python train.py --num_key_value_heads=2 --head_dim=128 --hidden_act="geglu" --rope_fraction=1.0 --parallel_block=false --extras=["capped logits"] --beta1=0.93 --max_grad_norm=1.0 --final_lr_fraction=0.05 --batch_tokens=[65536, 131072, 262144] --doc_mask=false --max_steps=4493 --dataset="wikipedia_en"
MLP neurons of a small language model. Each row is named by its layer, matrix (gate and up: input weights) and neuron, and shows model dimensions 112-175. Each number is 50 + 10 x the weight over its row's rms, rounded and kept within 0 to 99. A neuron's up and down rows have the sign that makes its largest values positive.
After each neuron's rows, "fires in" lists the words (lower case) most often at its 100 highest values on Wikipedia text that the model never trained on. A number after a token or word is its count.

L6.gate95:61 54 47 53 55 57 45 42 46 61 49 54 47 41 31 49 47 60 42 50 55 70 50 53 50 44 38 49 66 58 65 50 31 42 53 53 54 39 63 52 64 43 72 48 53 56 45 36 65 36 63 60 66 30 24 49 50 49 56 44 37 57 38 41
L6.up95:61 54 38 38 37 56 10 44 50 41 57 61 46 45 48 47 64 61 43 56 41 35 45 56 53 52 60 58 44 60 55 53 70 54 43 29 48 47 52 45 50 67 58 46 61 40 28 36 61 62 50 52 64 66 53 68 53 55 36 57 48 47 30 57
fires in: "united" 23, "history" 20, "politician" 9, "historic" 7, "school" 5, "battle" 5

L5.gate542:45 46 46 38 47 73 52 47 45 60 38 52 49 57 49 62 51 39 41 27 64 45 56 58 57 53 45 27 57 40 61 49 54 51 50 48 44 53 63 45 59 54 53 59 54 59 29 30 47 61 50 46 38 55 61 49 47 53 57 33 51 39 56 46
L5.up542:55 41 53 46 51 45 51 44 39 49 44 52 53 33 62 41 57 60 61 45 57 42 54 56 56 60 44 48 34 52 77 51 49 59 55 60 29 39 42 52 52 70 51 45 55 37 38 42 45 39 38 61 47 46 47 67 54 57 46 28 51 54 54 57
fires in: "league" 30, "release" 7, "released" 7, "position" 5, "releasing" 5, "connecticut" 4

L4.gate382:39 37 49 49 49 47 55 50 65 71 53 40 62 74 55 69 46 59 65 59 43 29 62 59 55 45 36 46 47 37 34 57 54 63 58 45 54 69 55 55 41 50 58 53 51 29 43 48 49 51 58 56 45 60 58 42 73 43 51 39 63 70 47 60
L4.up382:53 24 39 44 49 46 56 41 47 51 51 39 68 57 52 60 40 39 49 39 54 49 47 57 53 44 51 33 49 49 23 54 36 47 37 65 46 32 46 58 66 56 53 62 56 39 68 59 63 50 50 55 30 40 64 67 44 58 42 56 48 48 51 58
fires in: "years" 15, "software" 10, "well" 9, "awards" 9, "website" 6, "upwards" 4

L3.gate530:60 36 53 48 67 51 53 55 44 62 57 51 52 69 63 59 68 38 49 46 58 30 48 50 43 41 44 75 56 52 54 66 42 65 40 59 38 54 52 63 48 52 57 40 43 57 54 55 50 47 45 65 37 66 63 47 46 39 47 68 47 54 54 48
L3.up530:65 51 50 42 42 57 52 44 62 63 71 51 61 39 51 62 54 37 52 40 42 62 46 45 73 52 53 52 55 27 68 77 63 43 38 46 45 39 30 39 70 51 59 40 53 33 42 61 43 55 49 47 42 48 40 33 66 42 56 41 67 46 43 45
fires in: "october" 27, "railway" 16, "highway" 12, "new" 11, "limited" 5, "daewoo" 5

L9.gate43:51 65 46 48 49 55 79 46 51 34 50 55 49 34 41 39 63 45 50 53 30 64 50 36 44 60 56 47 58 50 38 63 49 51 55 48 52 53 66 50 45 36 65 47 44 58 58 61 46 48 51 45 51 39 56 48 42 55 45 42 47 54 54 43
L9.up43:57 50 30 44 64 57 71 57 40 58 61 55 66 58 33 51 36 54 40 60 54 51 50 53 59 55 38 33 62 52 44 45 55 50 41 61 60 46 45 43 81 57 47 45 48 42 50 55 34 55 46 51 45 45 39 35 38 61 45 39 42 52 44 48
fires in: "of" 58, "de" 10, "1" 7, "in" 4

L2.gate455:45 37 64 62 42 47 48 44 57 38 44 61 37 67 48 43 57 37 46 47 52 45 34 38 62 49 48 37 25 47 31 32 59 61 50 47 64 56 56 27 44 44 52 52 54 40 47 48 51 58 44 64 45 60 59 69 33 58 58 39 37 62 49 59
L2.up455:48 63 59 46 54 31 61 45 46 39 43 53 46 59 47 50 47 45 40 74 52 59 54 34 70 51 63 43 47 61 43 28 47 33 52 47 26 62 51 43 38 44 44 43 48 67 46 42 51 48 51 48 40 43 59 51 59 34 39 50 47 47 50 55
fires in: "second" 24, "species" 16, "special" 8, "security" 7

L3.gate49:38 38 46 51 48 43 19 51 45 55 53 35 52 47 46 57 46 46 50 54 59 38 40 34 32 66 48 47 49 50 44 46 48 79 55 43 55 54 47 53 51 47 53 53 57 49 52 65 39 45 46 60 42 39 52 54 52 46 30 51 46 49 62 38
L3.up49:34 43 44 59 35 69 80 54 44 56 64 46 56 57 41 49 54 43 62 51 55 57 52 52 55 37 46 55 56 53 53 50 47 64 60 38 69 53 51 53 50 53 54 60 55 49 51 63 34 46 49 65 52 49 46 48 41 38 48 57 51 63 43 52
fires in: "also" 68, "be" 6, "been" 6, "commonly" 4

L9.gate522:30 51 46 47 66 43 48 54 51 37 54 67 60 56 59 52 57 58 30 45 43 48 35 42 53 44 45 58 52 57 77 46 61 40 50 54 43 48 58 44 48 47 61 40 22 43 39 51 53 47 46 63 44 46 55 41 48 64 51 45 53 47 58 52
L9.up522:47 33 43 49 54 45 43 38 35 34 58 46 37 48 51 41 44 32 55 54 41 57 59 36 37 43 52 55 45 40 55 51 42 45 28 80 55 63 37 45 56 45 45 42 47 43 55 54 56 51 56 65 56 51 64 57 68 45 56 45 43 46 52 57
fires in: "a" 74

L9.gate375:65 45 50 46 60 51 37 48 61 40 50 44 54 35 59 51 51 41 46 61 58 43 42 39 44 49 60 41 55 72 74 55 43 44 40 49 44 55 55 41 61 32 40 51 40 50 54 52 47 61 50 44 38 51 53 40 47 59 43 43 40 20 45 47
L9.up375:61 28 38 50 42 59 35 40 39 37 56 52 60 53 56 53 42 36 45 60 31 61 41 18 58 50 34 47 49 33 46 51 64 58 68 45 50 80 63 55 45 37 31 37 55 65 53 64 52 41 51 49 42 76 48 54 58 57 52 45 56 52 63 40
fires in: "county" 35, "district" 6, "street" 6, "park" 6, "highway" 5, "airport" 4

L3.gate334:62 42 60 37 53 56 61 41 51 45 52 55 30 42 46 41 26 56 49 45 54 67 31 42 51 56 45 45 50 50 39 54 46 35 64 32 37 58 35 58 30 50 40 48 46 46 54 55 38 25 42 42 45 63 62 65 59 41 44 47 62 64 60 31
L3.up334:57 49 53 57 42 53 53 43 58 58 51 56 48 57 51 61 36 50 50 47 57 67 46 58 49 47 52 49 51 74 52 48 38 48 80 61 56 37 72 65 55 51 50 70 27 48 40 57 53 37 36 53 63 56 50 60 52 62 47 35 66 59 32 53
fires in: "name" 12, "format" 10, "form" 8, "formed" 7, "game" 7, "system" 7

L4.gate278:58 40 56 55 35 40 55 62 59 70 58 36 51 35 45 59 53 55 42 50 40 63 51 61 69 61 46 50 52 44 49 69 66 61 38 48 39 42 18 62 69 58 29 44 59 29 65 51 57 56 57 73 53 62 43 47 39 59 40 60 58 40 42 59
L4.up278:51 57 49 33 48 51 35 50 66 51 46 52 40 47 56 42 46 60 39 45 33 28 49 43 48 70 49 37 57 62 48 41 59 49 53 58 46 56 60 35 42 52 45 56 48 58 46 72 44 49 57 34 56 63 38 39 62 45 66 55 54 43 78 35
fires in: "new" 52, "0" 10, "high" 5

L3.gate133:47 44 48 46 51 66 42 51 54 59 62 46 46 68 39 42 44 59 44 53 55 61 44 50 53 35 42 41 43 62 52 63 72 57 55 48 65 43 52 31 42 53 47 44 50 48 33 52 53 44 48 42 51 59 44 52 44 49 48 33 48 51 58 44
L3.up133:48 38 45 56 30 45 42 57 62 57 50 50 43 55 56 53 53 53 33 49 42 45 38 50 52 50 46 69 53 70 46 71 58 48 38 52 51 40 58 42 65 49 24 38 57 51 47 38 61 42 49 40 55 45 61 53 62 70 41 47 45 56 46 41
fires in: "three" 27, "five" 11, "four" 11, "eight" 7, "six" 7

L6.gate263:60 53 47 43 63 52 48 63 54 47 41 40 45 51 54 39 32 60 49 59 38 51 72 67 41 39 55 57 61 47 35 47 73 41 49 35 57 36 68 35 47 50 49 60 55 55 54 47 71 53 43 58 38 47 56 46 39 57 53 47 49 40 65 49
L6.up263:49 49 39 29 45 61 59 23 51 51 68 46 52 41 59 44 50 42 49 41 45 44 53 46 53 57 50 38 73 47 40 55 45 52 66 53 47 43 60 38 52 56 58 50 50 43 58 65 34 40 63 67 57 48 40 45 29 35 55 45 47 36 35 45
fires in: "by" 42, "of" 9, "for" 5, "to" 4, "sometimes" 4

L3.gate345:49 55 38 53 38 52 41 42 40 77 42 34 40 55 45 38 54 50 47 54 54 54 40 48 58 48 34 39 23 63 43 50 64 65 67 58 46 50 46 48 56 68 57 58 65 58 34 43 45 52 53 59 40 47 54 40 52 46 46 46 26 50 59 58
L3.up345:42 51 49 69 51 58 67 72 30 47 48 58 56 61 57 56 21 56 43 39 40 50 43 64 44 33 52 47 48 59 61 49 60 53 46 60 51 57 55 43 37 50 44 59 45 40 63 53 56 42 31 49 52 47 64 62 46 56 49 40 53 65 64 46
fires in: "two" 26, "three" 22, "several" 18, "four" 10, "five" 9, "six" 7

L5.gate166:37 40 55 43 64 46 40 65 49 53 60 49 46 40 45 55 46 43 41 38 24 49 42 43 50 58 45 48 49 41 54 39 67 54 50 54 52 47 36 50 59 56 51 36 55 65 40 59 77 50 41 50 51 56 37 65 64 45 57 31 48 42 41 52
L5.up166:65 44 65 50 42 40 48 36 45 56 49 42 57 36 42 43 57 37 53 30 44 50 37 47 52 54 56 67 64 53 49 39 50 40 56 43 56 61 47 61 63 42 61 42 64 47 37 43 39 63 43 54 42 42 66 54 52 40 46 47 52 50 50 51
fires in: "not" 20, "include" 9, "who" 8, "included" 6, "only" 5, "no" 5

L9.gate188:35 45 34 45 48 42 49 59 47 57 51 47 46 42 56 58 58 56 50 44 46 64 53 57 61 40 64 42 39 71 62 48 38 50 49 41 57 53 37 26 59 36 60 46 43 41 61 50 54 47 33 51 51 49 40 40 64 47 44 47 66 43 51 41
L9.up188:48 59 48 52 66 35 24 49 31 49 57 57 46 49 63 39 53 49 42 48 30 50 52 39 68 36 51 28 44 55 36 63 49 52 58 50 42 45 38 55 56 47 46 46 42 45 68 61 31 61 76 45 59 59 20 47 55 51 55 49 60 60 47 57
fires in: "between" 22, "both" 20, "fortuna" 7, "better" 5, "further" 5

L3.gate211:47 49 53 45 54 58 54 50 38 72 60 49 51 43 45 44 44 43 50 42 34 55 52 46 44 47 48 35 51 65 54 41 49 51 52 49 48 45 65 41 57 51 45 53 59 46 73 29 38 58 51 43 39 42 37 52 54 52 51 44 40 48 49 74
L3.up211:62 30 54 48 40 48 58 26 46 50 71 64 63 42 50 62 48 58 62 57 46 67 59 40 47 57 66 52 38 59 54 34 54 50 45 41 39 43 61 38 62 31 51 64 48 39 50 39 66 34 46 48 41 53 44 62 17 46 47 52 51 55 57 55
fires in: "when" 17, "established" 10, "where" 8, "published" 7, "reached" 7, "finished" 7

L5.gate31:57 35 37 44 56 43 34 45 61 56 58 57 63 42 50 40 56 42 69 63 53 43 60 59 43 38 57 49 40 57 50 49 50 37 42 38 45 48 57 56 33 50 38 55 59 31 32 56 61 60 54 48 20 50 61 58 41 63 63 58 51 36 45 62
L5.up31:57 46 41 31 51 26 59 41 47 52 48 60 60 52 33 46 47 58 50 28 48 43 39 38 50 37 57 48 54 39 48 49 49 58 61 54 54 50 36 59 48 60 38 23 52 51 32 50 62 35 57 55 60 52 47 66 46 69 49 32 54 60 56 32
fires in: "released" 13, "where" 12, "there" 11, "development" 10, "uk" 9, "release" 8

L4.gate44:51 63 34 49 44 35 48 40 68 55 44 40 53 40 54 67 57 69 64 43 40 54 34 54 40 59 49 38 52 54 58 40 46 54 50 40 56 51 47 55 42 48 32 54 61 48 42 55 53 51 40 45 33 49 38 48 44 52 53 59 45 43 54 53
L4.up44:49 38 49 66 59 40 66 38 43 34 53 61 55 34 58 59 45 41 66 51 39 67 39 58 53 45 51 56 49 55 50 64 44 46 51 54 50 59 54 35 69 43 49 43 47 67 52 62 51 34 49 44 33 55 80 54 79 55 33 44 60 58 41 55
fires in: "which" 54, "between" 26, "for" 9

L9.gate321:46 36 62 37 37 51 35 31 30 50 61 54 48 37 56 63 62 50 51 55 55 54 55 54 51 45 58 30 60 47 53 45 44 54 53 48 38 50 53 48 54 46 30 33 42 52 54 38 65 34 57 36 56 50 48 47 64 80 66 54 52 52 70 59
L9.up321:41 43 44 43 45 41 49 42 52 53 38 49 42 41 37 63 52 69 61 39 51 45 31 46 67 66 46 53 49 50 57 67 56 65 27 60 47 54 62 31 48 46 42 50 42 27 39 50 40 42 59 54 51 49 51 51 50 50 37 40 53 46 58 45
fires in: "which" 26, "who" 23, "while" 7, "xiaoming" 4

L3.gate21:38 59 68 60 55 47 65 48 43 45 41 50 53 41 68 59 57 41 44 21 49 55 45 50 66 56 51 54 41 46 45 54 82 51 59 45 57 56 60 34 59 56 51 56 58 53 63 58 54 41 47 50 38 53 52 53 67 45 47 40 63 60 35 52
L3.up21:52 68 43 39 49 55 40 55 49 50 66 53 52 59 27 75 39 40 62 56 33 62 39 51 39 36 46 32 46 47 52 56 31 53 37 56 46 44 23 35 46 66 58 62 48 48 35 41 59 44 50 62 56 47 56 48 55 48 59 20 54 47 48 64
fires in: "this" 68, "his" 8, "her" 4, "archaeological" 4, "architect" 4

L4.gate573:57 49 27 67 56 41 59 41 34 42 43 46 53 61 45 44 54 42 39 46 59 44 51 71 68 55 52 43 56 52 42 40 60 54 57 68 62 50 61 61 57 23 47 50 59 52 61 52 57 40 55 41 49 47 59 43 43 64 54 49 42 50 67 40
L4.up573:54 57 60 50 61 51 60 38 39 61 62 54 69 43 41 40 33 51 39 44 51 28 57 69 51 57 54 56 48 64 55 57 44 44 56 54 62 31 53 42 54 36 50 58 47 48 34 56 51 58 64 57 63 59 48 59 46 58 67 59 60 42 49 43
fires in: "of" 37, "york" 19, "democratic" 17, "for" 4

L2.gate443:47 50 42 64 50 54 49 48 70 26 47 48 47 68 46 58 52 62 69 39 39 73 54 38 55 45 52 51 48 44 58 60 48 45 70 63 61 59 27 53 39 44 50 41 50 51 42 35 81 46 54 56 55 50 57 56 50 43 57 37 43 52 45 45
L2.up443:58 52 37 56 53 57 45 33 52 60 40 46 49 60 40 59 63 53 52 60 46 57 46 53 41 36 59 49 65 60 58 41 48 45 49 24 68 37 50 44 34 48 59 52 57 51 33 65 60 51 57 44 59 40 60 52 49 48 64 54 41 31 44 53
fires in: "first" 47, "second" 21, "third" 8, "15th" 4

L3.gate289:37 45 60 42 54 52 53 54 59 59 52 40 38 48 41 34 42 39 56 47 49 44 65 53 62 42 61 36 51 61 37 38 36 54 40 59 44 50 41 46 46 72 38 50 61 64 52 41 36 60 51 47 48 44 40 40 55 56 50 63 59 88 60 56
L3.up289:46 57 40 42 41 46 36 61 55 52 37 56 31 86 44 66 55 50 44 45 49 55 47 61 29 53 45 43 50 37 55 49 43 59 58 46 40 51 41 39 62 37 56 71 55 59 33 50 66 55 71 60 49 57 84 37 63 62 58 59 46 54 45 44
fires in: "time" 44, "times" 9, "sometimes" 7, "jimmy" 5

L2.gate522:54 56 56 41 40 39 60 57 47 40 58 45 69 52 58 45 57 48 69 45 42 33 37 44 40 46 55 38 50 44 57 47 34 52 50 36 58 48 59 55 45 62 47 44 51 52 34 41 44 64 42 56 50 52 47 49 42 37 35 41 60 75 26 54
L2.up522:58 47 61 43 33 38 50 70 41 54 31 57 55 50 28 60 42 45 56 50 51 52 34 62 56 49 51 43 57 35 40 50 38 47 46 70 39 58 51 48 37 51 50 52 46 43 40 50 34 62 52 38 39 43 58 69 45 47 45 45 65 60 41 42
fires in: "american" 37, "democratic" 17, "atlantic" 6, "america" 5, "athletics" 5

L4.gate415:61 41 55 49 58 38 66 52 61 62 62 55 26 62 54 50 40 39 52 60 31 56 31 38 38 51 43 61 56 44 44 52 56 45 43 49 53 51 52 39 33 56 67 58 47 41 61 28 41 50 45 43 40 40 41 39 64 51 56 51 40 44 47 64
L4.up415:50 53 45 40 42 40 50 30 63 57 29 74 39 54 42 66 59 61 65 59 38 40 46 50 47 62 54 49 64 39 42 60 35 44 50 49 55 48 50 44 49 47 41 80 59 58 41 57 35 35 55 45 42 58 40 54 50 51 64 50 47 51 45 54
fires in: "it" 43, "in" 15, "as" 7, "however" 5, "its" 4, "by" 4

L9.gate68:43 38 48 59 60 48 44 60 32 59 50 51 61 43 57 54 49 44 48 46 39 40 43 38 29 68 53 66 31 54 56 46 65 56 49 50 65 74 51 37 43 44 48 55 60 50 69 48 42 54 67 45 61 38 41 47 53 69 60 62 46 52 45 47
L9.up68:25 48 38 51 47 57 40 34 64 49 60 65 55 61 46 47 40 36 60 62 55 36 62 46 65 42 59 52 44 60 47 35 46 40 58 43 48 49 60 35 42 50 60 38 49 44 58 53 41 43 49 45 57 47 54 46 52 36 34 57 62 48 46 53
fires in: "is" 28, "most" 8, "also" 6, "sometimes" 5, "was" 5

L5.gate595:53 46 36 42 60 60 50 49 47 60 52 30 60 45 45 51 37 40 58 34 70 41 50 52 48 48 36 34 71 51 58 42 40 58 38 53 48 60 55 42 33 55 34 68 34 43 56 51 46 53 56 53 49 62 46 70 56 50 47 61 66 45 42 52
L5.up595:55 39 50 30 43 55 38 45 42 62 49 59 36 38 46 50 51 41 40 34 56 38 36 35 59 68 51 46 50 52 43 30 41 66 51 44 56 55 56 31 67 46 60 39 53 40 56 46 53 55 47 53 38 41 62 52 34 48 49 61 52 41 58 47
fires in: "when" 29, "where" 23, "which" 5, "politician" 5

L4.gate218:52 53 44 37 39 31 43 51 44 60 56 40 62 45 70 60 67 56 48 42 31 50 34 32 41 50 48 59 57 41 46 56 58 50 37 52 57 47 47 40 55 47 60 52 45 45 35 49 46 51 46 45 53 45 45 56 46 42 27 65 55 62 46 55
L4.up218:56 41 54 49 59 59 54 59 36 35 54 52 30 41 44 49 43 62 60 59 51 55 47 47 58 57 33 42 36 48 64 51 51 44 41 61 56 60 27 47 37 59 44 77 51 32 64 25 44 39 54 45 55 48 45 59 56 54 47 40 43 62 46 44
fires in: "one" 23, "a" 18, "30" 6, "10" 6, "its" 5

L2.gate63:27 47 62 48 53 61 53 49 31 53 52 59 53 36 49 52 50 44 57 55 69 79 63 61 63 52 48 74 52 56 45 43 61 58 28 55 28 37 42 47 36 38 53 36 64 61 22 45 43 42 60 71 46 44 36 50 59 64 46 43 43 53 49 44
L2.up63:32 58 50 33 53 68 46 56 47 46 63 49 36 48 41 57 40 48 48 32 67 39 52 46 65 46 45 42 61 43 61 32 40 53 36 60 50 67 56 44 54 45 45 47 60 36 40 70 47 57 48 50 47 47 63 55 61 56 66 47 43 32 54 29
fires in: "which" 68, "kingdom" 9, "who" 6

L3.gate172:61 41 67 70 43 48 50 48 44 56 64 35 51 64 46 55 34 55 30 44 59 78 42 47 45 64 45 47 44 50 36 48 47 57 52 62 43 63 38 38 27 60 38 50 55 30 40 52 61 60 40 53 55 51 55 62 48 71 44 36 50 62 48 59
L3.up172:47 56 43 55 44 63 44 48 44 59 42 66 50 46 43 64 59 40 43 49 45 52 33 47 47 36 45 46 45 54 46 59 80 24 58 42 52 49 64 45 57 43 45 34 56 61 25 54 62 45 53 50 64 37 53 63 38 27 35 60 37 41 34 51
fires in: "first" 43, "two" 28, "second" 19

L2.gate352:56 52 48 61 50 56 33 54 56 46 62 43 63 60 52 49 49 37 33 42 51 68 47 64 50 75 47 59 68 44 44 46 51 51 51 44 57 51 34 66 41 51 46 56 50 53 50 51 49 66 57 57 42 41 37 60 67 63 44 56 51 34 58 56
L2.up352:62 63 36 38 59 42 37 41 63 53 51 47 57 26 61 37 33 53 57 49 40 72 45 55 66 46 66 48 57 72 37 56 31 39 38 48 58 68 50 62 42 62 38 43 57 53 42 56 47 66 42 50 37 68 59 52 65 50 54 52 69 59 61 47
fires in: "new" 71, "blue" 6, "news" 4

L2.gate600:64 47 54 65 47 54 60 51 57 45 63 62 47 63 48 51 54 55 49 68 46 44 50 48 44 46 61 37 30 57 55 61 54 51 37 41 53 42 49 58 41 44 38 75 44 55 35 62 51 53 50 47 32 71 51 64 48 58 75 50 27 37 48 44
L2.up600:65 47 39 80 58 56 58 59 35 62 57 43 48 32 67 46 40 51 50 40 55 51 52 59 46 46 51 49 60 31 50 46 39 56 48 50 61 45 45 49 51 52 63 56 46 50 48 58 34 59 54 55 46 59 49 50 58 50 30 55 49 34 36 46
fires in: "of" 45, "for" 23, "with" 17, "on" 13

L5.gate494:36 57 48 65 44 63 44 49 44 55 36 46 39 49 57 62 63 46 46 52 59 64 34 49 54 61 51 50 55 55 39 42 41 44 47 62 56 43 40 64 38 40 68 64 54 54 64 34 39 57 54 60 53 41 74 47 47 59 60 37 60 61 42 56
L5.up494:74 52 39 65 45 49 43 51 50 74 78 59 49 63 55 53 52 64 45 49 51 51 47 65 51 36 51 46 52 44 57 56 50 53 56 71 44 52 47 54 28 48 42 43 52 65 46 68 53 33 43 48 46 62 52 58 51 40 44 48 35 37 63 55
fires in: "three" 34, "two" 18, "four" 11, "five" 11

L6.gate331:52 58 60 49 51 69 58 41 49 40 41 61 42 72 51 53 62 58 51 35 33 46 55 59 22 60 38 44 58 51 26 61 64 58 73 44 53 39 35 57 52 52 44 51 59 42 62 49 64 47 64 57 38 63 44 53 54 61 50 41 63 55 47 49
L6.up331:47 49 61 59 45 51 57 41 39 67 55 43 49 52 58 49 60 53 48 54 36 64 53 55 61 49 51 58 45 62 59 57 56 64 65 50 57 42 36 63 51 74 43 57 65 77 56 56 55 47 37 54 54 50 46 46 55 41 63 37 45 55 47 63
fires in: "the" 48, "they" 9

L2.gate489:62 48 50 46 46 48 65 60 53 57 78 62 55 55 64 46 31 48 64 46 52 53 49 47 61 51 75 63 60 60 58 56 60 48 44 48 39 43 35 57 57 54 38 56 40 43 45 61 67 55 48 57 42 36 37 41 57 52 56 52 50 63 56 55
L2.up489:47 39 60 27 44 61 59 56 58 39 75 53 57 37 41 67 51 52 54 25 35 57 53 42 26 49 53 69 75 66 47 44 48 50 47 42 59 52 57 47 46 59 47 55 46 62 38 40 60 63 59 57 49 62 55 59 58 52 49 46 75 52 56 49
fires in: "on" 54, "one" 30, "only" 8

L2.gate605:43 58 54 45 54 55 41 57 56 64 47 65 41 55 47 54 38 53 50 46 67 42 43 51 48 57 41 51 46 44 78 41 51 38 61 64 46 51 45 50 30 51 40 55 49 49 54 57 46 68 67 52 49 36 39 62 29 45 58 54 42 53 59 31
L2.up605:63 51 39 58 41 55 41 54 48 49 73 50 40 57 81 31 54 39 60 50 55 58 37 56 51 58 63 57 49 42 52 53 54 46 58 50 47 55 57 51 37 51 55 43 52 51 50 39 37 48 36 39 41 35 54 59 49 53 47 42 49 57 52 51
fires in: "democratic" 15, "assembly" 9, "associated" 8, "association" 7, "associate" 6, "governor" 6

L3.gate477:38 41 45 22 53 52 33 50 53 50 49 48 59 35 50 44 46 49 51 50 51 50 38 53 61 18 46 35 37 62 59 46 63 29 66 46 66 71 56 62 55 36 49 51 47 45 46 47 50 52 44 49 44 45 38 49 52 56 37 54 57 54 45 65
L3.up477:55 47 44 55 36 67 48 59 44 51 61 56 47 52 45 52 41 31 46 53 42 53 48 55 37 40 54 40 46 40 52 48 50 57 43 30 74 55 43 33 45 42 50 62 41 38 49 39 40 44 51 51 42 48 60 53 54 37 56 34 48 56 45 47
fires in: "were" 43, "was" 21, "are" 11, "is" 9, "island" 5

L3.gate618:58 43 55 42 55 63 51 75 55 55 46 59 40 62 56 50 59 42 49 43 37 59 43 52 58 79 49 51 53 32 66 48 54 39 63 39 53 38 58 32 37 35 46 39 44 46 63 66 56 46 41 64 46 49 38 57 34 52 48 51 53 54 60 44
L3.up618:57 50 56 44 53 45 54 71 52 50 67 39 43 54 49 43 71 32 61 56 62 40 57 61 51 48 53 66 48 43 53 45 44 52 63 65 46 62 58 43 54 59 50 40 56 57 42 50 51 53 53 61 56 30 47 57 61 71 47 50 54 50 52 34
fires in: "democratic" 17, "associated" 8, "liberal" 8, "association" 7, "associate" 6, "society" 6

L5.gate155:51 61 41 47 48 47 49 67 47 33 51 45 75 39 37 41 43 61 42 59 27 35 54 50 41 41 61 46 56 43 63 55 63 54 57 49 52 38 57 49 68 56 47 40 64 48 51 33 52 59 48 36 52 54 55 53 57 55 58 40 44 46 50 40
L5.up155:51 61 46 25 54 46 59 50 54 66 56 50 60 64 34 40 40 37 61 51 43 61 43 41 53 45 39 54 51 39 44 55 39 64 63 34 54 49 48 50 57 44 42 64 55 59 44 55 47 63 67 50 49 70 44 57 50 55 46 51 64 32 34 43
fires in: "of" 47, "to" 23, "from" 14

L6.gate539:40 29 67 30 63 51 53 36 34 60 45 49 71 56 54 51 41 44 51 44 43 25 49 58 47 56 60 49 46 51 52 45 53 42 67 52 74 64 50 49 63 38 60 49 44 47 33 44 38 48 57 44 62 58 38 47 57 63 63 51 43 47 36 47
L6.up539:50 52 27 51 55 53 49 52 65 55 66 56 35 46 61 54 39 49 53 51 46 62 61 86 44 54 52 46 40 65 53 63 47 58 56 51 41 51 55 34 70 60 45 59 47 53 70 45 51 56 34 47 46 59 43 44 44 51 60 47 54 59 62 46
fires in: "was" 51, "is" 37

L4.gate549:33 53 45 64 45 47 41 42 58 57 58 62 40 46 54 50 49 61 64 44 45 54 50 50 50 48 40 46 54 61 46 59 55 36 53 46 59 62 38 62 35 24 56 57 61 60 39 58 29 37 41 63 61 56 58 44 45 62 44 54 52 61 36 46
L4.up549:61 64 49 48 45 59 33 60 54 58 40 47 27 43 46 46 36 58 43 51 56 52 51 55 52 67 49 50 63 63 46 47 45 45 40 60 46 31 53 54 42 48 27 64 50 44 37 68 61 36 38 53 51 45 60 49 40 46 39 53 47 26 45 64
fires in: "two" 21, "took" 8, "take" 6, "three" 6, "political" 5, "politician" 5

L2.gate557:56 52 36 41 52 60 73 49 53 45 78 59 47 60 41 59 51 56 43 57 51 54 54 30 73 55 57 42 63 67 33 70 54 49 47 62 47 43 52 50 47 47 56 57 36 63 52 48 51 56 48 60 43 61 49 38 49 58 55 42 51 68 45 55
L2.up557:52 63 48 56 58 32 71 46 51 55 58 30 45 63 50 62 58 45 28 45 44 65 55 62 53 47 73 65 34 48 45 54 56 38 44 29 54 63 37 55 48 40 55 50 61 43 45 24 55 63 62 67 55 56 75 56 45 44 54 55 62 57 48 69
fires in: "march" 19, "august" 11, "february" 11, "april" 10, "july" 9, "september" 8

L2.gate330:72 54 47 42 48 50 38 42 60 44 59 69 58 41 35 80 48 53 48 53 47 47 58 55 46 51 63 38 68 54 40 50 43 55 41 67 60 49 59 34 52 53 54 37 53 53 56 59 55 60 53 36 46 34 41 64 40 52 69 50 40 44 51 38
L2.up330:54 63 42 58 55 42 62 52 47 44 47 52 51 38 47 61 56 67 53 45 61 54 61 64 59 63 55 50 48 41 38 60 41 63 32 68 44 51 19 43 38 24 48 49 51 49 40 45 52 49 50 42 19 45 46 17 61 45 55 65 53 25 45 43
fires in: "building" 18, "college" 14, "sports" 9, "sport" 8, "field" 8, "airport" 5

L6.gate505:50 50 53 35 63 39 36 54 47 32 58 32 46 53 40 72 50 53 73 47 42 58 59 28 40 64 58 63 54 36 46 47 51 45 53 46 39 56 61 39 38 44 59 42 35 58 50 50 67 46 51 43 51 44 41 52 51 56 40 42 65 62 56 30
L6.up505:51 48 48 37 54 57 37 42 46 60 67 54 35 54 49 36 39 47 60 69 51 41 44 60 48 50 65 55 47 44 57 55 39 51 59 43 42 44 28 43 60 54 22 46 31 59 51 39 47 62 47 52 50 60 53 54 57 33 38 50 47 36 52 60
fires in: "romania" 17, "some" 11, "with" 10, "sometimes" 6, "roman" 5, "elite" 4